MLP neurons of a small language model. Each row is named by its layer, matrix (up: input weights) and neuron, and shows model dimensions 32-159. Each number is 128 + 32 x the weight over its row's rms, rounded and kept within 0 to 255. Numbers have three digits each.
After each neuron's rows, "fires on" lists the tokens most often at its 100 highest values on Wikipedia text that the model never trained on.

L4.up218:181130106094117128091134133135101158159099179106123118137161149144096157153157153120118106115117173142176173118135101120119065177138087135103103159128120101142036077139116200162116190102122117075117148104146091139139129125163077064047127130074140169102154099075145131162185090137171104113094150141110145086077109123142166175172169143080109125107127147137145137148167131134141139141129
fires on: "na", "ba", "ta", " Born", "ice", "ia"

L7.up309:136150089186088169119184093163099152156114175121109136130122120134136140145061053168116177177110139130102108127101099196140137148139160111132118115117151108145155153103227113130160156090098112104107171180147080150100078119201073123155139101116127110097165146105131148114060114123091132136165163119106123142129089175098164144144165071136095105104129120169129158107115140094083151078139
fires on: " |", " the", "rum", "2", "5"

L2.up133:107090159076103097079109164096138080098129151118140155112129205146126137113107103131100156087087105131159086146142130083165139113197156087071070075159092134147147134181136145104094140118126102153132160153115120141196102130119091172150089093134155102134131115091134153148121154143122155163186151097191175144153110070085158099180147161122141103023079118147140147119176085122138114123160
fires on: " the", " pro", " →", " most", " Preced"

L2.up540:109163166102120118112134137100145223108113108140100142141116208131164154161136149103154147145107140112126153141095125141122094155060138161070139120168105110156120109085145187110096145087163127124119099099144152120144084193116174069213140122129167080123209117102084093163122112083098129108125125115145157110131167175162132142151082131134083130073113120148121123135112127065118075106156
fires on: " of", ",", " the", "=", " to"

L4.up279:125123138092109123166159140115127124090084126110143123173133080178146156163132213121167147068136121103123137126159150136120109123131135169159131141053118104099102103130126085225149223131173087108127086081164129174136083140126141153146139179100149159109128136155084113133096102103129132140157101106105196126127127078142137126132094155124099051080088146108151177112056161127120137172137
fires on: "en", " first", " short", "ing", " second", "ed"

L2.up460:148159136155081110086135174154135125127122154075117214115159121149144218140134189185131139136088137155089083128117113114121140146179105113192154097163139133100161142075171083104086142139095163181178102123152144102148123172137160167166191136137123168182146125106161105130150124171139101078130149074137152067108141119109063135120125124147133071080165197149148149127154143086108193117126
fires on: "-", " pro", " geo", "pro", " ===", "=="

L2.up300:199141170166114079196138126153165118127140129145137128102100179130117169116101113130087110102142141202128116048137132108108143083128188144145158163132121115135158117150173137127086131074126134147081108194143166166086180097216114134129095184146126138148154078122107129126105107133084175148103151123110145094171085120083145076123151095140100121131082150140145197140085142060084073151161
fires on: " of", " Cor", " con", " cap", "ment"

L2.up33:137128141150160131092118178088126122107190157120094124142161164107198115100063069112104147137076139091091081120146100143131140122130141132161105108167111075125117124124136165135096161118095114130095154115163164127150106132153129118139165122211187198138157157119108155127129142062169177146184138109171178118152072148131107076148127169155085113057197110158160158161102130188087149079127
fires on: "gar", "hi", " signed", " Home"

L4.up19:113147129089070125071134062122188079107165127121073167079152119171099123092121156141145153141186169150120106079127151115156115121134116094113166151130053091081098099117191071027123154123146144078132134114103151107180111110134174000118116129146151105106084108164139145126129094165155110119053162093085172133130097155103151119184141169121136122109104119133135075134124080117138121118157
fires on: "c", "un", "C", "a", "u", "ach"

L2.up397:090190062092166122162138075119097111141154123162136155083093061087168113118115151079123107153141111151109136079160093097131064142094079162184114122142143104132104163131104124111118104025207108124160110076125154171141036108186107099154154153168179115139117121165064124098134068145134127148136098119062059121135122153098098126138127107098180141120116171137176147137126125117124119097137
fires on: "V", " of", " these", " These", " different"

L4.up408:150187161114091124081186147122127067116215151135144123179127176134128156180132127187170141134104109092189145153129064156162108102108114086125102121122116150125154167091113101095188160122126073111148146127084191176111147162117050106150142134146103087152110133142159130124118129165114126108114134089074123067106164137157122156144124053157144200184099160109064153124162137152092162104162
fires on: " Mar", " Ne", "N", " Re", " Ha"

L4.up532:158109173125109172142134143124135191194116112159084108124125121205150125096181133150143118061143153118117207145073150194090133098154115104111152163132157099175089157151103168044142116120095141148164156111140119134117106147121094145152138092154132131108139172187193118097165139083146136107131175154193105055076139130169138091080139145117094172095131101152100147141144127101144123104157
fires on: "==", " ==", "====", "===", "ma"

L7.up607:129073169124100141151174112125134173092152093120149109138162133194151085147111143138114123123140184096133172187157172072151165137095132131119124156106091171161113184093112117128124093138110122149154094194112129135128119112111111131039120148102128138062135062151082134112136053197082184132087106142120089129141086185142100087149090092118159150125089110141148121129130116137136118052061
fires on: " B", " V", " E", " Ad", "E", " I"

L4.up293:135138151128124129156109128156123100144207103137063173135122107093091178127162164141128130112102157111133163130149157114168134066198119127165134132124104135112110122108111158079195098122138125118096084148085092164138116155127177185133087136137119152189196112173159164137148099082111158110131157137114130123057156143149098107085106128109152133148159121118083141073092192074112104105131
fires on: "==", "\"", " \""

L7.up593:087122138150156088137149108134121098098093112103056201132139100110095127134171182169135097072135137103125095120099126139114117050117096163157113120170094167155166139156107142117138116122083120149151093206113106161127100137204201118167104100154088079139156130091125147134122154100111090135148066083200148149055155146144101073119128189122130070090148142109102211128082139116099120118131
fires on: "o", "er", "tri", "6"

L2.up256:088139078107146135121140092032093105102080073116093132149084105098100113214113111081194124167117097096116091101135094131114155129132177153167100085129141146159161121090151114138160091169166078130138101153138163134105144114086136103158138098059223155151181082098101141153131158108106121123134152121155144127067107129130148088100105129178087172162148132075146142139077119189141191124134
fires on: " when", " comp", " Ro", " Bo", "After"

L4.up428:099138172093114171136139140114134153166084146150132125127142117124032099087055088180069186103124159140103131081184135092110180184088086085163121077147128146119117137158175137120182120130089148097137112227088080099186125157125131115142098125093150102123137151240147129106129092123161112068107141124133160096146137155091120092084216122116115135124064127105129128136123180138129088110104
fires on: "\"", "op", "val", "p", "prop"